MLP neurons of a small language model. Each row is named by its layer, matrix (gate and up: input weights) and neuron, and shows model dimensions 96-159. Each number is 50 + 15 x the weight over its row's rms, rounded and kept within 0 to 99. A neuron's up and down rows have the sign that makes its largest values positive.
Before each neuron's rows, "fires after" lists the tokens most often just before its 100 highest values on Wikipedia text that the model never trained on; "fires on" lists the tokens most often at its 100 highest values on Wikipedia text that the model never trained on.

fires after: "\n", "."
fires on: "\n"
L8.gate1093:17 51 26 22 29 47 34 58 40 39 45 50 45 24 71 59 71 40 51 57 46 74 32 55 59 26 09 37 61 54 34 32 74 41 54 63 44 51 87 51 46 34 39 51 45 70 03 44 30 53 42 33 45 21 38 55 48 51 44 59 46 60 39 57
L8.up1093:40 71 27 54 26 45 52 60 36 46 36 71 61 26 49 31 59 52 46 32 42 58 67 47 45 32 29 42 54 62 59 19 66 54 11 29 45 53 76 67 37 29 65 51 64 33 49 34 28 32 47 76 67 46 59 58 64 54 31 44 33 45 32 56

fires after: "\n", " ", "."
fires on: "A", " |", " A", "a"
L7.gate150:32 30 68 34 52 57 68 76 45 42 61 42 50 44 72 24 57 40 51 29 20 88 50 51 52 69 29 08 35 63 58 49 18 26 64 64 55 31 55 50 75 58 48 81 61 45 26 55 61 55 49 43 45 48 99 47 60 54 39 47 61 64 18 54
L7.up150:76 33 59 38 49 27 72 72 49 58 65 86 61 53 80 65 55 65 82 31 54 41 77 54 50 29 16 65 43 57 37 28 46 37 44 29 85 42 56 52 48 62 37 34 40 36 41 59 26 38 26 43 39 58 41 47 52 28 50 40 42 60 34 48

fires after: "\n", "-"
fires on: "\n", "-"
L8.gate819:39 53 56 49 49 42 58 41 52 82 40 58 32 52 38 48 54 72 59 76 27 36 17 62 46 45 65 31 34 15 70 26 85 24 19 54 61 68 41 55 42 59 57 55 58 30 60 61 48 37 60 47 35 43 16 50 55 67 37 54 42 25 30 50
L8.up819:75 53 59 22 44 34 53 29 51 83 65 44 43 60 32 54 49 64 61 69 60 33 59 61 57 28 33 25 63 47 81 50 59 63 45 35 64 78 45 46 32 47 65 61 46 56 42 42 35 55 60 72 54 49 22 35 25 26 73 52 54 42 43 52

fires after: "\n"
fires on: "\n", "=", "=="
L8.gate714:39 51 46 25 33 39 58 55 49 47 51 52 47 24 35 51 76 79 61 37 48 54 59 37 54 43 51 38 47 25 50 33 50 34 49 45 62 47 39 18 11 33 67 41 49 44 58 54 30 33 48 61 45 35 24 49 40 35 49 63 49 61 71 26
L8.up714:22 39 42 52 55 50 49 68 29 65 48 65 74 40 55 49 78 74 43 55 45 34 58 59 68 37 43 57 64 80 53 26 55 42 64 57 43 42 40 30 26 66 56 62 61 77 43 38 48 33 36 69 54 40 71 61 50 62 28 55 39 69 78 25

fires after: "\n", "H"
fires on: "\n", "re", " |"
L8.gate655:38 47 30 33 62 38 63 48 45 43 30 43 42 26 48 46 56 74 77 73 34 74 73 45 50 56 33 18 43 74 50 30 48 52 37 51 17 74 80 42 40 47 32 83 49 50 27 50 40 20 62 70 41 35 21 70 35 57 62 51 50 31 46 44
L8.up655:70 90 20 31 49 57 47 32 55 47 67 53 39 40 50 43 45 56 63 54 39 66 58 59 40 30 42 32 69 35 41 39 51 66 41 24 38 57 20 40 18 53 42 56 56 47 30 52 32 42 25 80 57 25 52 77 51 53 42 59 39 30 54 30

fires after: " ", " —"
fires on: " |", " into"
L6.gate923:29 27 61 50 43 46 28 96 45 65 62 64 41 59 60 73 62 40 30 80 68 70 37 37 72 72 38 57 46 54 35 62 34 68 73 45 38 23 47 29 57 60 50 53 71 33 54 44 48 68 37 12 66 50 40 44 40 41 35 54 48 42 50 52
L6.up923:47 28 42 64 63 25 38 42 44 29 58 66 37 77 43 72 59 41 54 33 69 65 51 36 54 44 71 64 15 66 43 39 62 45 32 43 35 49 34 48 60 68 41 35 49 42 43 67 50 39 44 21 82 69 39 70 76 41 34 47 61 23 51 49

fires after: " |", "|", " 7", " ", " (born"
fires on: " ", " |", "ine", " 1993)"
L8.gate1081:64 73 45 57 60 44 57 69 57 58 43 56 35 49 61 69 80 57 53 78 87 58 49 56 56 35 50 42 37 58 53 58 47 60 65 52 19 40 78 65 43 37 11 46 68 70 47 46 78 61 48 24 41 17 38 43 34 53 56 44 40 65 58 58
L8.up1081:47 51 70 68 65 54 39 77 42 63 63 52 35 91 62 49 42 46 35 56 25 43 48 49 43 58 69 71 45 68 49 57 57 32 57 51 47 61 70 31 55 60 56 47 56 41 32 45 60 60 36 48 67 37 29 45 32 16 55 36 48 71 62 57

fires after: "\n", "|", "(", "==="
fires on: "G", "K", "H", "I", " \"G", "U"
L6.gate453:54 64 51 62 30 64 62 52 44 81 36 63 21 71 90 42 53 59 59 42 20 56 53 41 43 55 44 37 65 23 63 31 42 29 61 40 36 18 57 58 45 71 54 48 36 50 56 35 62 72 25 51 45 58 46 09 41 51 37 46 74 33 28 57
L6.up453:47 26 55 60 54 63 58 53 57 59 69 17 54 63 45 37 62 55 35 18 51 22 72 54 57 75 14 67 46 61 80 72 49 33 59 37 74 64 56 80 87 46 55 67 52 64 32 43 25 34 76 63 38 53 36 63 20 41 59 35 47 32 76 36

fires after: ";", " Formats:", " digital", "\n", "op", " Digital"
fires on: " Formats:", " download,", " CD,", " |", ";", " on"
L12.gate292:66 47 59 66 59 52 38 44 43 53 65 74 53 51 77 61 32 46 61 63 48 56 83 24 42 70 44 54 21 47 58 52 30 50 30 36 68 63 36 50 54 44 54 42 24 30 25 38 10 46 38 47 49 48 47 57 52 11 59 35 49 52 39 38
L12.up292:63 42 36 32 18 45 42 12 75 27 79 46 37 52 65 50 18 40 66 27 77 51 79 29 54 47 51 27 44 62 36 66 29 77 66 52 57 54 56 49 59 29 74 51 41 34 28 51 53 37 60 95 22 40 51 79 60 27 51 28 55 61 38 70

fires after: "\n", " Round"
fires on: "\n", " years", "|", " |"
L7.gate1027:17 46 52 40 63 60 41 67 61 52 29 47 53 35 62 53 72 56 33 55 68 69 59 55 54 43 34 40 31 56 44 32 42 24 63 19 55 65 43 54 53 47 46 65 62 47 18 57 27 55 54 34 53 18 66 28 40 31 40 45 48 76 40 58
L7.up1027:09 47 72 39 49 51 53 63 55 49 58 40 60 61 59 39 60 55 33 53 64 55 57 47 36 30 48 27 41 37 31 30 42 15 38 21 56 63 57 55 60 48 46 50 76 57 31 55 35 49 44 56 60 49 48 36 43 39 45 00 36 83 31 63

fires after: "\n", " ="
fires on: "\n", " It"
L4.gate262:42 53 44 41 53 71 56 65 28 83 54 10 58 39 51 51 55 55 48 24 62 92 46 48 68 56 49 01 62 61 60 58 33 36 70 67 75 68 56 60 35 59 67 45 64 63 14 40 36 41 73 55 36 32 53 45 22 39 41 42 40 44 32 53
L4.up262:29 55 62 44 37 73 45 44 69 65 56 46 34 57 43 74 39 53 47 51 39 63 25 65 48 57 74 38 75 53 74 76 71 45 46 39 47 49 19 25 45 82 57 13 46 37 55 62 60 60 37 42 96 33 46 66 69 53 45 51 54 63 47 65

fires after: " |"
fires on: " 0", " 1", " |", " 2"
L7.gate436:41 72 50 51 34 48 32 55 58 49 38 43 67 47 80 67 99 36 49 60 43 82 54 57 33 38 37 48 27 81 55 58 36 16 63 57 66 25 69 48 88 50 74 23 34 55 28 59 62 70 63 16 21 48 65 63 39 39 29 54 40 49 57 38
L7.up436:47 45 65 29 57 61 32 60 43 38 56 49 47 73 79 60 57 42 47 28 71 40 35 36 62 46 63 38 48 55 55 47 44 41 62 43 62 40 55 51 59 60 56 35 52 53 55 41 43 52 48 48 56 36 60 77 35 56 27 67 50 67 86 39

fires after: "\n"
fires on: "|"
L4.gate1046:53 59 36 42 52 73 31 53 57 63 57 64 63 39 35 62 72 49 39 41 46 48 50 45 43 56 39 34 40 50 63 62 56 28 35 37 28 49 59 32 61 65 67 48 42 53 33 35 35 56 44 63 24 54 42 53 86 51 32 31 59 64 44 67
L4.up1046:45 46 59 51 33 67 57 49 58 28 54 57 55 70 17 22 42 40 46 00 47 56 46 54 83 37 54 28 24 08 48 77 53 44 40 18 26 19 40 62 36 48 42 36 48 40 53 46 62 63 75 62 62 56 76 45 57 41 57 51 60 56 41 60

fires after: "\n", " Year"
fires on: "|", " |", " An"
L7.gate13:33 53 53 60 44 60 52 59 33 62 51 81 56 39 61 83 57 60 65 57 34 48 57 31 58 54 37 26 51 53 62 44 47 11 47 44 41 44 68 46 48 51 46 56 44 47 35 52 47 42 65 47 25 40 47 56 52 40 42 53 82 71 46 42
L7.up13:52 61 46 51 55 33 84 33 50 60 43 50 77 52 55 65 43 39 56 34 53 47 64 30 45 33 54 20 46 67 29 37 47 77 55 24 07 42 63 54 51 00 62 32 35 42 53 70 47 44 43 66 34 32 46 55 60 52 54 51 53 61 46 57

fires after: " |", " ", " 5", " 4"
fires on: " |", " 1"
L10.gate305:38 32 49 28 69 52 55 54 44 56 47 27 16 60 05 51 46 62 41 66 35 70 60 60 65 59 62 41 24 55 52 47 36 49 42 64 41 40 70 16 26 53 34 40 52 23 29 46 30 45 55 42 38 48 43 17 09 39 35 55 57 64 42 60
L10.up305:30 39 56 44 44 39 31 41 74 41 61 47 49 73 38 57 26 52 76 57 31 78 50 72 59 42 50 56 34 37 44 53 45 48 72 61 39 91 37 58 51 80 35 40 46 37 55 47 77 43 64 65 33 52 39 45 57 58 31 51 58 55 44 61

fires after: " |"
fires on: "\n", " |", " returned"
L7.gate948:42 52 55 78 25 56 25 46 78 60 55 47 56 16 59 74 89 52 46 76 30 50 62 64 54 67 50 70 00 71 47 56 30 61 48 65 61 33 48 63 86 61 52 42 53 61 35 57 42 77 37 50 43 49 37 51 50 54 47 61 37 57 17 49
L7.up948:26 55 46 56 62 73 47 36 36 66 49 67 62 49 35 73 58 50 41 51 34 34 70 44 59 27 63 69 38 69 52 36 77 32 44 71 27 56 56 56 40 30 45 62 78 51 39 47 49 55 47 24 45 40 08 69 26 51 43 52 43 51 76 70

fires after: " ===", "===", "====", "s==="
fires on: "\n"
L6.gate736:36 73 36 53 24 80 54 50 50 65 51 70 88 40 49 55 68 63 20 30 97 44 44 31 52 40 66 48 50 57 54 77 21 48 52 30 74 39 75 20 34 60 56 69 60 60 43 40 33 56 42 50 48 38 47 42 49 58 45 37 37 54 32 30
L6.up736:64 60 46 53 36 73 68 32 38 75 41 42 25 51 44 79 38 57 55 65 59 38 75 54 46 40 65 28 38 53 63 53 69 34 86 44 54 75 41 52 44 50 37 62 67 51 47 48 75 29 60 62 28 38 67 64 18 67 63 40 47 57 74 60

fires after: " ", " in", " 55"
fires on: " |", " forced"
L6.gate884:68 39 64 46 32 54 22 63 39 62 51 65 45 71 66 60 51 31 13 80 77 69 54 44 77 34 37 16 58 60 53 85 54 57 41 39 61 41 47 39 60 64 62 57 44 40 70 54 55 34 45 44 76 40 46 17 73 50 55 47 54 66 49 28
L6.up884:10 33 40 35 47 47 41 46 61 50 59 38 62 37 34 65 87 64 51 45 81 42 38 49 47 49 50 42 44 52 33 47 89 48 54 38 39 44 44 68 33 51 58 50 43 53 49 79 34 61 51 36 54 87 53 41 48 21 45 55 45 59 38 35

fires after: " |", "\n", "-", "'"
fires on: "\n", "|", "\n "
L8.gate970:55 60 36 42 26 63 61 44 61 61 49 68 66 30 46 54 73 33 34 63 48 45 49 46 66 48 48 36 59 55 50 57 40 51 48 62 53 66 49 63 48 29 33 71 51 68 44 61 31 45 37 67 51 22 49 29 23 45 48 65 38 70 55 35
L8.up970:61 50 46 67 73 23 48 45 61 24 51 33 52 62 62 83 63 11 57 52 80 79 66 47 60 62 51 44 53 70 47 62 64 66 65 57 42 38 31 47 70 44 57 49 44 35 49 83 40 37 31 54 62 14 40 68 54 43 63 59 42 38 47 33

fires after: "==", "===", " ==", " ===", "==History=="
fires on: "\n"
L6.gate648:60 60 41 79 30 49 44 65 55 90 70 55 55 36 39 46 49 56 52 47 72 42 33 18 73 24 49 27 48 67 81 22 26 40 65 34 39 70 58 60 47 64 41 78 52 68 23 50 34 39 46 60 65 30 59 24 45 48 36 46 59 55 57 54
L6.up648:43 60 39 62 54 40 59 26 51 73 61 52 57 46 38 45 44 43 60 45 55 34 41 50 57 12 34 38 51 55 65 33 74 58 54 22 63 44 61 74 49 36 46 59 60 63 43 49 50 35 52 64 65 54 31 34 34 76 43 39 35 69 45 57

fires after: " =", "\n", " was"
fires on: "\n", "==History==", " goal", " Cup===", " elected", "=="
L7.gate811:40 57 33 42 37 57 68 38 40 54 61 89 62 31 52 37 39 53 61 48 33 29 62 57 39 33 47 38 62 26 60 39 46 39 26 40 31 46 73 60 38 76 48 40 33 74 51 45 43 48 47 33 75 47 34 62 74 41 54 61 77 21 31 65
L7.up811:44 61 51 08 25 23 39 72 44 66 80 50 72 55 56 30 85 47 56 61 57 30 65 61 74 38 38 51 59 63 44 64 55 77 68 60 45 85 41 41 32 02 66 40 57 64 41 51 50 67 65 49 79 22 63 56 48 48 44 72 61 44 30 36

fires after: "\n"
fires on: "\n", "|"
L7.gate405:53 61 64 58 50 49 49 53 60 49 33 46 58 46 75 62 66 69 44 45 46 49 99 49 60 41 41 48 36 52 52 42 30 34 73 46 51 65 34 49 70 63 55 39 46 72 13 45 24 35 43 52 42 51 67 50 63 47 32 37 49 87 67 42
L7.up405:48 29 41 24 60 74 59 37 31 46 58 79 42 65 46 40 47 50 51 48 50 50 59 51 51 48 49 27 50 65 68 78 40 74 36 52 51 55 48 61 62 41 63 52 70 42 46 72 31 45 36 73 50 52 73 56 64 67 49 40 32 58 42 60

fires after: " |", " ", " and", "."
fires on: "\n", " |", " He", " and"
L11.gate348:37 61 42 79 50 78 39 51 65 51 42 38 41 46 59 55 61 59 72 51 57 61 57 45 47 50 42 16 42 55 34 67 62 58 43 36 64 59 46 53 58 31 63 38 58 59 48 44 49 36 70 42 27 35 37 59 32 67 50 68 42 62 69 51
L11.up348:51 44 70 32 69 22 69 38 39 45 68 58 51 57 61 60 59 56 37 61 42 32 72 52 56 30 57 23 44 41 61 40 57 55 25 55 56 41 58 51 43 40 67 68 58 57 45 64 35 52 52 49 53 42 15 64 51 65 40 33 36 54 56 64

fires after: "\n", "=="
fires on: "-", "\n", " |", " life"
L6.gate572:46 55 44 14 57 66 47 47 43 57 46 68 59 37 50 56 38 46 76 66 29 61 32 51 39 39 37 49 38 70 65 39 40 44 33 29 61 66 61 40 39 57 61 70 57 75 18 32 49 25 67 72 34 19 54 29 56 51 28 43 41 61 57 40
L6.up572:59 37 27 20 40 40 70 60 60 46 41 47 68 29 73 73 51 47 61 44 42 68 33 53 65 49 39 30 49 40 69 52 32 49 52 49 71 27 80 54 62 58 61 67 26 82 40 45 26 36 42 32 68 38 43 45 63 21 57 36 61 43 49 17

fires after: "\n"
fires on: "R", "D", " \"R", " (R", "==R", "V"
L6.gate232:47 39 42 47 31 41 50 71 41 47 44 55 56 64 40 43 38 56 39 37 43 46 54 47 25 66 42 31 38 21 58 33 43 54 51 49 63 66 73 52 57 59 56 81 61 45 48 40 67 47 43 47 62 49 37 41 41 64 39 35 47 11 59 45
L6.up232:51 57 62 30 37 65 48 49 65 91 39 56 46 65 59 48 42 45 37 34 80 73 27 59 67 43 45 25 52 32 26 35 77 50 53 78 36 64 57 56 46 37 36 47 67 76 54 55 48 49 34 56 40 69 57 28 35 59 40 52 43 49 42 55

fires after: " |"
fires on: "\n"
L11.gate647:54 67 63 57 56 45 56 23 30 71 39 98 24 31 48 68 49 74 29 59 44 37 68 19 54 63 42 49 40 92 56 54 33 55 47 58 45 58 53 29 63 69 23 75 60 37 35 62 51 62 32 54 13 33 50 58 45 44 49 56 57 32 57 41
L11.up647:61 74 47 56 60 55 41 37 18 68 78 88 15 70 57 47 48 38 30 51 56 25 72 35 73 49 29 61 57 33 49 37 36 47 45 39 35 61 37 51 44 52 58 50 67 45 61 51 57 55 57 30 69 34 50 88 38 65 30 37 34 53 37 53

fires after: "\n"
fires on: "K", "B", "H", "-b", " \"b", "F"
L6.gate1065:53 60 57 38 17 31 72 45 38 65 53 58 69 50 75 43 32 60 45 46 47 47 50 20 40 24 47 39 47 32 43 50 52 21 26 42 56 56 76 41 37 44 59 67 60 22 43 54 36 68 28 48 48 63 49 36 57 62 64 46 66 51 32 53
L6.up1065:70 40 59 38 55 65 61 53 33 32 24 48 61 59 69 36 34 51 54 48 44 24 67 46 29 51 48 39 68 38 67 24 51 45 66 60 55 40 65 61 38 65 57 50 78 30 40 32 56 56 56 49 55 58 17 39 25 64 63 36 48 63 35 35

fires after: " 0", " 1", " 7", " |", " 3", " 4"
fires on: " |", " 2;", " /"
L8.gate417:47 42 63 47 57 48 24 50 59 70 39 41 82 71 31 78 77 75 53 69 44 58 51 40 63 29 12 35 61 60 33 39 36 37 44 30 42 67 74 50 30 26 51 30 32 49 34 53 35 36 49 50 35 35 50 26 56 57 46 49 58 67 42 55
L8.up417:33 39 69 36 59 63 08 38 68 58 55 19 50 63 45 70 45 66 22 83 53 57 62 36 41 29 52 55 42 55 46 44 62 37 76 42 55 53 46 43 41 51 55 36 69 68 29 50 69 57 55 61 39 48 45 30 41 51 57 30 44 60 71 62

fires after: " of", " in", " on", " Are"
fires on: " the", " in", " a"
L10.gate197:26 38 22 58 29 56 37 57 32 42 33 67 57 69 47 41 67 45 37 50 74 62 40 43 37 44 39 36 25 22 38 73 45 32 37 38 50 44 38 53 73 42 33 52 55 32 59 47 44 61 59 54 72 44 62 59 49 68 39 43 50 53 41 64
L10.up197:20 58 32 65 45 41 58 63 51 58 39 70 66 73 71 61 52 58 43 75 27 51 58 34 50 68 51 49 47 30 62 75 39 72 37 45 50 27 39 43 37 49 46 49 53 48 43 67 46 54 69 55 56 52 43 50 62 57 22 40 35 38 47 45

fires after: " 0", " 1", " 2", " 4", " 5", " 3"
fires on: " |"
L8.gate845:42 47 66 39 83 67 38 52 34 76 54 09 32 62 34 67 49 48 62 46 73 70 26 66 60 69 46 68 41 59 61 97 48 28 54 70 88 62 47 57 58 59 46 43 33 48 71 53 58 41 49 32 51 49 52 29 54 51 50 48 52 49 71 44
L8.up845:49 63 40 29 36 21 52 42 75 49 31 50 42 65 14 25 72 36 94 56 56 82 69 57 59 62 55 60 40 47 50 41 58 47 45 59 61 63 44 36 33 42 33 23 69 79 61 54 11 21 61 64 36 43 34 42 52 66 43 56 41 56 57 59

fires after: "\n"
fires on: "==", "-", " =="
L4.gate1084:50 60 66 53 49 57 45 71 45 71 59 53 44 31 45 49 63 78 43 55 56 63 54 52 64 43 39 39 40 54 65 48 65 40 23 42 54 42 60 55 42 54 67 60 56 75 43 43 37 60 48 57 30 65 24 39 37 30 51 45 46 52 24 54
L4.up1084:54 29 46 25 56 60 56 39 65 46 41 37 52 38 23 50 64 44 47 80 71 53 79 35 70 58 29 54 42 48 35 66 55 61 74 60 47 68 46 75 28 85 55 42 39 54 45 65 34 50 55 38 48 51 46 33 49 48 67 52 57 42 56 52

fires after: "ad", " R", " Kal", " K", "ă", " G"
fires on: "ient", "c", "imb", "my", "ic", "ú"
L6.gate50:26 17 27 54 36 26 41 63 54 38 60 53 37 38 37 48 57 53 38 65 60 63 69 34 50 65 41 57 56 85 36 46 74 57 33 69 38 56 35 57 31 62 63 77 46 43 42 52 51 33 70 32 26 43 62 44 50 57 69 56 46 44 67 50
L6.up50:36 41 63 63 34 32 50 50 46 69 41 71 65 37 26 35 20 46 51 45 42 65 41 51 40 57 56 47 40 52 38 72 54 55 56 63 57 57 43 45 36 67 30 27 46 57 76 89 44 69 70 47 61 64 76 56 46 38 47 43 64 74 27 45

fires after: "\n"
fires on: "\n"
L8.gate806:34 44 48 45 61 34 71 56 62 63 32 72 35 25 40 52 54 54 63 59 49 42 36 51 57 42 56 10 59 35 57 50 40 33 03 35 51 57 59 39 36 46 48 68 59 55 72 52 59 70 59 33 46 25 30 39 47 68 38 77 56 43 59 34
L8.up806:27 58 48 51 54 70 66 42 37 58 32 51 40 35 35 26 54 46 24 53 76 66 50 43 56 46 61 50 08 80 25 29 33 75 41 79 41 41 61 50 37 40 62 39 44 42 33 41 55 31 45 49 44 39 71 55 71 59 54 53 45 79 56 48

fires after: "\n", " Al"
fires on: " \"R", "R", "-b", "-R", "==R", "==C"
L4.gate596:61 42 25 53 34 47 53 72 76 62 55 85 85 61 47 44 36 66 66 39 65 34 58 38 81 70 46 43 48 56 49 36 61 51 60 69 39 73 66 63 45 47 71 30 70 52 42 38 43 45 54 44 60 60 52 62 25 31 27 39 64 51 45 62
L4.up596:49 51 58 48 50 81 33 45 45 38 38 63 66 61 70 63 34 40 46 43 62 40 40 37 60 51 00 12 48 22 53 39 49 32 49 30 45 62 38 36 32 40 30 58 55 43 28 62 38 54 59 52 51 57 65 41 31 42 32 45 43 26 49 70

fires after: "\n", "==", " =="
fires on: "\n", "==", " Production"
L4.gate424:49 54 50 24 43 60 44 47 42 61 56 44 57 33 61 82 69 64 58 48 79 64 57 41 60 60 34 28 23 47 64 39 39 44 45 34 65 58 64 59 35 33 46 80 40 72 22 49 58 42 56 66 19 33 67 28 56 35 33 31 36 66 49 37
L4.up424:44 62 27 39 56 38 59 51 70 61 61 52 55 37 35 70 56 48 63 76 82 81 54 51 73 33 40 54 44 47 47 52 47 47 25 62 38 61 41 56 58 68 48 61 43 59 63 66 42 44 39 52 81 43 56 63 66 68 41 58 60 85 62 62

fires after: " ", " |", " 0", " MF"
fires on: " |", "\n"
L4.gate428:40 41 45 37 29 72 56 62 46 75 37 69 69 37 72 50 63 53 22 48 59 73 43 36 41 48 54 14 72 78 51 39 41 49 55 21 83 32 46 53 33 53 59 69 52 62 33 44 53 57 40 53 36 34 30 38 60 26 31 41 61 20 33 39
L4.up428:48 43 48 46 45 66 54 47 36 60 37 37 62 23 42 19 44 42 37 35 43 66 39 63 34 54 60 45 61 74 77 94 44 38 65 34 54 33 31 43 74 57 50 51 42 55 43 44 19 37 36 48 37 47 66 51 53 42 47 50 52 47 58 70

fires after: " ", " 0"
fires on: " |"
L4.gate649:44 45 49 27 39 91 58 51 34 64 35 52 31 39 64 54 44 48 31 69 64 63 61 43 56 50 69 53 55 87 53 62 36 40 43 44 50 61 58 38 48 36 62 29 64 56 34 45 25 41 34 50 40 55 56 26 55 25 47 49 38 60 49 45
L4.up649:65 36 40 34 70 35 60 48 72 65 31 40 57 36 58 56 59 62 48 31 55 23 50 65 36 58 51 44 84 60 52 74 70 65 49 13 66 31 42 69 57 21 52 46 24 39 38 23 30 32 55 39 47 40 21 63 60 44 51 50 40 10 88 54

fires after: "\n"
fires on: "\n", "=", "–196"
L7.gate520:46 58 65 37 67 68 55 48 54 49 49 55 43 57 54 48 96 66 48 52 86 72 28 37 50 38 44 12 57 42 53 48 56 59 51 57 52 47 47 30 44 43 68 50 48 45 66 53 37 08 50 37 59 35 00 46 30 46 57 56 52 50 44 56
L7.up520:44 57 31 37 51 74 40 36 37 61 51 76 71 54 76 34 47 70 47 76 39 16 64 63 27 57 54 64 25 48 61 23 33 45 39 49 71 69 51 45 52 17 29 52 63 43 44 48 64 49 55 67 76 27 29 46 39 56 64 59 47 55 41 48

fires after: "\n", " |", " the"
fires on: "|", "\n", " UEFA"
L4.gate412:25 53 45 34 31 84 71 63 46 57 61 27 59 58 38 55 27 40 29 30 92 75 45 63 68 43 61 54 32 72 67 56 45 21 47 39 38 47 52 21 61 44 98 70 56 39 28 37 53 26 51 40 59 34 46 43 65 49 32 32 22 48 40 33
L4.up412:24 41 42 59 57 54 69 49 29 71 74 48 51 52 72 50 63 59 63 34 42 45 56 45 57 51 65 36 28 43 59 67 49 64 54 48 59 27 55 31 61 37 37 44 45 26 43 52 59 24 41 37 65 30 27 48 33 49 60 47 35 67 49 44

fires after: "\n", "|", " is", " medal", " "
fires on: " =", "=", "-", " ", " a", " –"
L8.gate123:51 52 62 50 71 81 61 46 67 62 54 31 31 32 31 59 57 47 39 39 52 44 43 73 44 60 38 34 48 64 34 43 62 23 48 47 51 72 51 65 57 44 46 80 32 38 33 68 24 37 62 46 32 44 33 43 23 52 64 42 43 56 72 33
L8.up123:12 49 77 34 56 70 42 33 38 49 53 35 29 37 56 74 61 45 59 50 37 47 40 33 53 26 60 54 57 59 29 56 68 19 69 58 29 13 62 38 55 60 52 31 42 43 19 25 67 43 53 52 48 46 41 34 24 26 49 50 65 41 65 46